MLP neurons of a small language model. Each row is named by its layer, matrix (down: output weights) and neuron, and shows model dimensions 32-127. Each number is 128 + 32 x the weight over its row's rms, rounded and kept within 0 to 255. Numbers have three digits each.
Before each neuron's rows, "raises" lists the tokens whose logits its output raises most directly, leaving later layers aside.

raises: " September", " December", " October", " February", " March"
L4.down871:117095173167136158119097130096128179090145118145147111111112157134129105055089120123173132202135097083155121121110097138118097109138073142166084038128155114121171163161103082155154146143174180169125089095165107112073101132130119065151105099136132124090131131110160087144153118125094139135

raises: ");", "ance", "film", "final", "bill"
L4.down276:133123140144147092152144113157098119061146091211081122082160128081086158149122125104080105152130164186119142147088117102126118163138110135119117157090099171127118130167105096089142158088124148135119102117096114146161092164083149094147075115196097162117094107118114204144161121172061126165

raises: " their", "\n", " its", " her", " his"
L4.down1458:138118157092091142125146096118075143160187083119143118129162117098122067174154087100103183123132080076152063075173130121104134141124197144096138130129224113168095160154098109137092139129110162046094135093128091112061109169147078126102141167113096115127130149108165197112143175145181181081

raises: "==", "According", "Like", "Total", "In"
L4.down1572:103098145100155088172160134099136100116093140235084163138129090119160135097083127135173116104120154150121113106098180117088131084148174115141077144076125112113129085079127032123137110075176144122120121111136164131122150126152102092112115054130129160145127148127122052151092157108132141147

raises: "ation", "tion", "ations", "te", "ta"
L4.down1063:120158132124060194123081162141132097160104179195148078149245105133162150057077125200100104146119112129131116165175066136137127119141143153099119161135164086165130142099124125157206149106118160147088130097051156098163089178135162137119130097140192069082110125120145050106088096216146089142

raises: " he", " she", " it", " there", " many"
L4.down602:170142157129083137118164206153112120127099116025131150175111165126171125106129091080133111127120132128160133105159126162140045115179119155156115084129133086125126171093134162164200084147183192153124098163129105124084181141140116135157107117115141084193115130120135156136086147147094143141

raises: "ding", "ter", "med", "t", "ts"
L4.down1125:141112156128150147133128193078086161065041140232098142107167077123098206130172152085173121124112100095132146123155126120141200104138166119126093134118133090152163114185128062171178101066111122078122083125172134141142118149081066050097126131090092173122099112139088012142156142112123151136

raises: "whose", " of", " represent", " who", " playing"
L4.down1088:096120130104128097148058151164138167132107107218107115124102081156146156111107129114169070094121195152164125107121157118132168148122122174094136103083123137092107131124101132161150126161127115128125110067066121143195163163106125113123086089119065107098129077111187052110142067170078146109

raises: " his", "helm", " her", " vocals", "nd"
L4.down934:154158186134129113121184211123078156137082150124104138131105181136119135122158123119096214104072138103135128120136093089218168089145070117125153111159107108105133129042054134141097109153109105058131127102096080142176135174133157090079061173116180144100154138081178158163132118134145133127

raises: " he", " in", " there", " they", " she"
L4.down1061:066133101210074159104119151178120127073100150196168145131151145174182105092141157100167112106124130115124159125175074147131146131112129164126094138114128051091160110111118164190177109107100143095176147086059100097117167107055141162154145096102138140077089104156180140169100113073113119081

raises: "ted", "ting", "der", "it", "den"
L4.down240:113112188120090076198073124089156104110115105185079136133109086129111093160144087120148139090102118152080101139116101118151147084177160156117134103137097093161144173160142060236163120099130077099161130118151092146105051086143146111176063124088123159121174113162122075132149104130130151108

raises: " summer", " winter", " year", "ship", " following"
L4.down1685:169082138098151056096152105133138161107156151153133143137204133154035097071047113189101191176148113129247099154093160129116080157122108163153091173117129159131162121128159090163121093075119121097127098139102130077129122098145136127116129144098140112136109113177119151155117092142135181143

raises: "ing", "ed", "ative", "és", "ance"
L4.down1764:184122132168096184144203181093188092164106172214111125124113114115091162102131121132052132085115140149107148154120101169122109180156120136066046147109111110191144110058153098089162163054134114092094146104119107132119093143134139160103108154143165123120130090136129120136175098153092111126

raises: "rr", " of", " sqmi", "ge", " action"
L4.down877:129083176126150125138129120147114143103130135106090102162187143162123141175077180162134156120102100150111145048143135103153138074133096156176143113074134102127106178083131118127135118182056113105148135137149083112209149159104151156129156153148090126067102180164102123103086103154063104120

raises: "ion", "le", "et", "ies", "ey"
L4.down1398:182147170117208151106116159188117079098159149201050117150157085076116122140120164133143113088152099160147133133185084089140157141193138127141106111075132085120113092153152173174137096157132164059134161150148070189132114137090154128117154173153183102151098153143087150145129141192116125116

raises: "der", "tham", "s", "kom", "dos"
L4.down1253:156080156112130141155162129133139138111164156243155070115114135141133141070159122151065130078145064091115183123172115141143142127146144170144116138105151132102152164130125134160108110122140101079136084116188092154102128158129137114166159172082122161095110148117132115098142139135199124128

raises: " ===", " ====", "\n", " lives", " =="
L4.down857:152150109104123171134088166105114130082119124162116114117152117153192126137113130066142128143141128138183138121169162144140105117066086118133141169094192121128120173110147100102136122135123169096120125120117138122158073107128130135128109100094174166086178199140066202073156107074076114120

raises: "ly", "uc", "ions", "ion", "ial"
L4.down987:196123145156169106155087150132143110136097146255128087092148035152135163136160171145129096142131111113150087130117129091117114139226116157086104110137113114113067118116102102176137147158103117081148132152116110098162093154107101150107133088143144105177072126137062081151094142150078097068

raises: "ä", "aged", "age", "ör", "ants"
L4.down1386:119165132115080110143104138193150132138123122208152158149127098144163149123193109140182117127186151153104132099071103159130117136196160117148096078155139162215120102105129097175140144138099111098174138174138196127108105078033142095107136095119128083158096173128055142123123145142139171110

raises: "Career", "|", "International", "History", "Awards"
L4.down1496:116143150127154118150116138103107117113146109149155117148136112148131165129119099114087131105122158117140139104104179113129132132116143107113052135162133097143181087120113091161101140165172085116130154115130119122144157047122162091143116133119155163169121104095136086088143072117143132134

raises: "Species", "\n", "sky", "based", "ship"
L4.down534:130065126103095134179162132125105104135075117117125143098120149108155125148122077176140170123113131150167077083200168150122188142156124124154109129109101137097095133106139105170140148160137136077091143140141061133153161109085110154149126146125145083120155169118130108069106176112138148134

raises: "ency", "tion", "ation", "ities", "ncies"
L4.down1690:108076123150179146199084138084099126096129147211104093115168098120111153038113122194102096150129097194118159107135094094097108175147191135176119130109221123199163124137083129086095121061140105115086181135101161120165073168165123202128161158133124192128111187184142067141141108124077198130

raises: " in", "li", "with", " there", " footballer"
L4.down1743:106084123117127157077101111197095119076119107163161112113216068102187087129174153094169114101069136111134120191099131164114171144086081129171159151113075139165118148074159117109094107113119070133160118064107046137132172157116121125150102126084138148087107123090159121136128153103192067087

raises: " 2022,", " 2023.", " 2023,", " 1979,", " 2025,"
L4.down1139:137104159096130140138139148190123100141088119180117114125107092133177086105092139105138117169117121088160104138155107146120126130063168131151080064083112102108122145094098148160145096165126136131053133121088118124108141111180140086116119107155142121083081155179137117120091121119172150193

raises: " years", " months", " course", " career", " seasons"
L4.down590:130117110132094129171112181112152106133165093235111094129128093078121137118133130103144145076107017093127116070082083159109189156143158179100150121113165091095140118076215076133112124113123154088113137127101145096116147161136127123123137137099121142163087080159141189114161049130141078138

raises: " against", " |", "===", " that", " with"
L4.down189:137135103116078128121152119147170150126133110058150139137148093160115103077166123075162107112103184134177122144134149132072140072091161116171067162096103128184171171137141137121133125136126158147137118087205102181070110149163109137189172125109114145029167102107133064162105156107169173111

raises: " ====", "ical", "ure", "pp", "uring"
L4.down576:054137088134110114081202181092140143100106086025125166147074142155111140145158161104099131095176125130137132117084150095124129179158107182123154091122141108162122103113158117121167156093139105146162120161136095119105157103110121176117073180146098162126131112086137146119142086076148138149

raises: "atory", "ence", "ium", "atum", "ova"
L4.down1228:159138116132046108122120104157144113117141108244152124154169029136148128138199105141149124137139161106152144158105112193133161134200142165143058110084049149194116109067115120172133178138134144108178135085167151113106118093060092101111129118129118081163133153109043093098102077146159137151

raises: " April", " times", " February", " March", " November"
L4.down638:102143178134115096131109203144156213089119107146116116134149171183076165120102154142179112180113136094135110107095121147128102120135132070122088122131130187055167073092129097150137156108111122113150163083145107101048100092112139168081177145134117099153154096158156243085110085108113142143

raises: "ible", "ution", " nature", "ions", " America"
L4.down616:137145135098095159090181170140096132124086156041061068079164153114107174159171137088085150133170135143149154187153146173121142124190095092157068113091165156172115147096210106098123169126058158099166111148188099135161114134163190108116130175078133094088165142140082111125124188108124106119

raises: "ance", "ener", "ening", "---|---|---|---|", "==="
L4.down1594:034095138078118139146086098110136086134098150190117119117133082120137120123104108138145133166109084105153141139103093131090087116131156124177105145131164169104112095138164121128131146139122107106140168094102115140072145103139176091159149108166146133067092123157143130123154117105099148077

raises: "\n", "===", "In", "Species", "When"
L4.down1777:109117129136109148198181154132170113138135071151092161082122126098164138126082130159117184097118118187175072114160103141105109148159117159159093159091093104080118110095101133169148122127124155070142144111126098097155172152111158122131139116111110069158144128115104096080089111116125149134

raises: "ion", "ions", "quet", "tion", "ton"
L4.down1680:138101159085127085153083109102099089151106095230142101130192055160114080071139099137086069078179148090058119139126093128183158149140151163092129146076187131142112177138059129202159154118122132145169093133085104141147057158094133136135116106115156160169074151132125094169136109162131141098

raises: " there", " she", " he", " episodes", " they"
L4.down77:098208165142102127129174213160133217103047143117102145167118101133172105126137094144124112144136117165150127103149122164100089121121098127173184076142135106123153153135122167129188082123096155135110157159120144152094238169147088101132119108116166086139118135121160123123122156111117130138

raises: "er", "ers", "ing", "inger", "enburg"
L4.down179:105088163115238201145130100131122118112172181122109164097108155078087140092109130168091143093097102204141143145129111147147105145130098149141169073087163156109111108122141128088123138139120155146133163128137115107184120095163159141116106175162122181153121125090110071104117123115032120146

raises: " months", " days", " centuries", " hours", " century"
L4.down704:135114124138174141176153162127176188095147095205107109108174108146120135125145116104122135110116088104140100097095087103146173147127141193049115128141090105063088092094199154100079144151134088073174131151139115182114104165168127116147204111075134135183132115118166045092066086159140146140

raises: "ers", "ts", "ound", "t", "ck"
L4.down1110:140128137142127128135090159099126144067115182182123158181156081088171178138139135095118167168152087144103131145135055092112120115107134123107080094111179077176131160124138171139130143145116150150203065200157086107159112128109113112164048110155164067066110135127116044108107171081174163089

raises: "ers", "y", "er", "ous", " Arkansas"
L4.down12:087071082150158102143094126141136089124122157123167082127149178105084199127157213118131115068129104139131145140122113118146193134145086184124119138140141073128149168106137125117079159102123111119151199160085169179150119079199131143155106111069167152077131145220090106104120147159106124116

raises: "ted", "ts", "ment", "ing", "st"
L4.down1607:094111185136128107145099142118147063140141152221090112099113066134145147087135121097128146100184105128156101147164106142128164176106104120101146099120169075098140138175175075165080179109144128120161088119152067125114101131092109128138158117089118111095186173190057098203114083138118142144

raises: "ted", "ed", "st", "d", "tum"
L4.down355:087117132091095144162144120137191129120162142170095123091119121120121104101127125115091172146144142091136209105138136172104181165084139134166102126184150157178111104151143052142133139124098130089113128105187097150183153087116197150108136139139160162159135163135186166140100164049147140136

raises: " years", " decades", " Years", " months", " centuries"
L4.down1522:089077144089182168142146153116158144168138145158125144095135142099099109023123141139100170125120151126146198142095151166110132162131186153095113106120112176060132163145139137143088086088142140119082117145084112166107120127141106081063167126114198117197141081175078199085093092159157164107

raises: " of", "able", "nt", "ston", "ator"
L4.down858:140162107139160131099116110116133185116098057105147212178111142121158126142127106080180112087140146164146136091169123110118136159214051139170129124107114115098145123107089118191162142157149144159208149175105124130127130160127163127200147194112068110100130121100150104105158087115139109101

raises: "ene", "ing", "ers", "ative", "s"
L4.down869:118131170120133089146106103113209107117160158207087129100108064124133141120118133140141159113129099171092095081125070139165142109174144133108073071098136077122145146115157142218118102018132082108104165157113093123108090107100108132144128103143124099078117134149107071093153095117099174122

raises: "l", "ler", "tin", "ault", "ions"
L4.down1171:170141102126107074134088092085160130114156099231128140151127110087162107152182125156110153059149080133094089142137088173134171120216108158091104101121118114130100161132151095157124068102145087070113178140089110090103124129090059090114173161148180124129171176152111090144142115157112121111

raises: "ing", "tor", "ting", "y", "ted"
L4.down953:103114122128135061188091106121176098097075092229105088081142105094100110135149141137079082080154107133095082134140049126154131090145126112097095160086070103193078176199147101195131104064165098147149121138111097098154066131060103100193116127102105141147114138139052000114163138152132150117

raises: " it", " we", " there", " ====", " see"
L4.down53:153121125175136221118201165108123145087069158145129177204076153141153150157100093126090140050150145088138164111109215132152062146130135086139152122114155150170157193095110145160168113119112149139100153125172130102124177149137097184177129098161163160125130142122082200132131092123118178146

raises: "rew", "uan", "lay", "ates", "os"
L4.down994:146138178129124138183136112146137091122167146255144138100112071058160111134151151149080138053098143130114208118107061089153098069180137089118124106143120117158133122121138137160149146146145098147119105087063063141201081106087092129147142150124104134148170176105099057110118138137166098149

raises: "===", "The", "====", "It", "=="
L4.down269:090125094112123127156133156092168151134099100182061146119158100160133178130148130146134157139098163111124130125105148137116155103117143129163107151103158092120126112072095107123126142128128152128080140138132141081115156095150145117113132088145125179119126134094111055119110146166159102153